Part of a small language model's weights: 8 layers, width 512.
MLP neurons of a small language model. Each row is named by its layer, matrix (up: input weights) and neuron, and shows model dimensions 400-463. Each number is 50 + 12 x the weight over its row's rms, rounded and kept within 0 to 99.
After each neuron's rows, "fires in" lists the words (lower case) most often at its 100 highest values on Wikipedia text that the model never trained on.

L4.up1449:70 59 51 59 57 45 54 53 66 27 58 64 42 31 34 46 48 49 50 48 63 48 76 63 64 60 54 67 44 52 37 41 60 77 44 33 64 51 59 46 52 62 51 45 66 45 35 54 38 44 46 61 46 57 51 57 62 46 55 48 63 35 44 36
fires in: "during", "after", "at"

L4.up467:63 69 48 37 39 31 63 37 37 61 78 37 45 36 47 43 53 61 52 59 53 49 37 52 35 43 53 39 48 80 72 50 62 53 56 81 55 51 41 79 55 62 54 68 56 42 51 23 67 55 33 25 59 44 44 40 41 49 65 53 57 50 48 41
fires in: "of", "000", "00"

L4.up2474:56 53 40 66 55 65 44 46 44 68 58 70 44 55 42 32 43 38 15 54 45 45 55 52 60 43 24 45 65 42 28 48 37 56 54 51 59 33 34 48 62 63 29 66 35 46 61 34 51 77 65 67 51 62 72 60 52 37 53 51 70 41 59 85
fires in: "that", "most", "which", "son"

L4.up617:51 48 59 57 46 48 55 43 50 47 49 68 63 66 65 28 51 48 34 37 70 69 70 41 52 73 41 57 40 62 46 49 33 34 48 54 67 59 27 34 48 47 67 47 40 35 29 38 53 54 40 38 38 47 53 38 60 41 29 35 51 53 53 60
fires in: "us", "states", "usa", "united", "american"

L4.up908:78 31 37 57 78 62 45 69 51 69 39 58 45 32 43 68 31 58 51 44 52 47 49 58 60 59 58 31 38 47 51 70 47 60 50 33 40 58 54 53 53 76 46 47 54 45 60 52 48 49 55 62 63 27 54 51 29 46 46 59 45 42 37 60
fires in: "on"

L4.up1334:73 50 59 55 65 60 71 56 31 39 38 55 56 54 54 63 43 40 67 50 40 59 72 39 35 34 44 68 72 43 47 40 33 57 29 56 35 58 54 58 57 59 56 65 39 44 46 60 46 45 55 52 49 44 49 52 28 53 49 70 56 81 39 50
fires in: "at", "near", "of", "in", "crosses"

L4.up57:35 50 49 24 64 53 45 39 43 89 47 54 27 58 50 44 43 34 29 37 42 49 40 62 34 21 61 44 61 62 36 49 61 40 36 60 43 59 36 41 51 55 53 53 32 64 53 64 55 68 51 47 43 50 40 38 58 56 47 63 45 70 67 74
fires in: "in", "of", "on", "from"

L4.up2058:56 45 64 71 55 43 42 53 31 70 46 47 61 67 46 35 42 63 58 57 77 47 56 30 34 41 38 49 53 42 35 45 35 51 54 53 66 40 47 56 32 43 52 43 25 63 55 46 59 72 47 42 39 58 60 46 47 57 41 27 24 57 31 63
fires in: "first", "second", "third", "main", "fourth"

L4.up1590:62 54 67 40 70 50 38 53 41 54 45 72 38 50 62 44 44 41 42 44 65 61 40 46 61 39 42 43 46 54 18 40 56 43 68 65 69 61 40 71 42 37 44 34 53 40 55 49 56 51 58 45 75 57 58 62 57 42 20 50 49 59 61 46
fires in: "in", "al"

L4.up1976:57 54 69 43 64 47 56 58 28 57 41 54 62 49 56 53 61 55 49 51 49 29 53 45 54 56 59 60 41 54 58 51 67 73 65 60 52 64 54 35 38 30 31 33 53 38 53 71 44 40 10 66 54 37 45 45 31 48 41 55 53 46 49 65
fires in: "in", "well", "1970s", "1950"

L4.up2282:54 45 47 38 34 51 48 48 54 55 61 32 48 67 48 49 43 57 45 58 65 63 27 62 49 43 55 65 36 40 47 45 68 58 23 34 47 38 47 64 54 56 46 65 61 72 45 59 35 50 62 48 76 37 65 31 43 33 54 50 52 47 53 77
fires in: "that", "which", "had", "who", "mathbf", "he"

L4.up1192:45 63 32 53 49 59 74 55 71 51 34 54 65 42 42 50 44 31 37 74 41 40 46 34 60 54 46 62 64 42 60 14 28 60 38 61 43 48 34 56 63 56 55 77 28 56 68 39 57 52 36 42 55 25 42 67 63 36 61 56 64 49 54 31
fires in: "first", "second", "1st", "early", "of", "new"

L4.up48:39 41 51 42 55 50 42 41 62 52 21 65 38 41 56 54 28 50 56 49 82 42 41 40 52 49 45 30 55 42 48 51 70 47 64 47 37 74 65 36 37 61 70 54 71 37 46 15 57 43 58 23 53 54 64 61 53 58 46 41 67 65 40 85
fires in: "to", "will", "can", "may", "not", "i"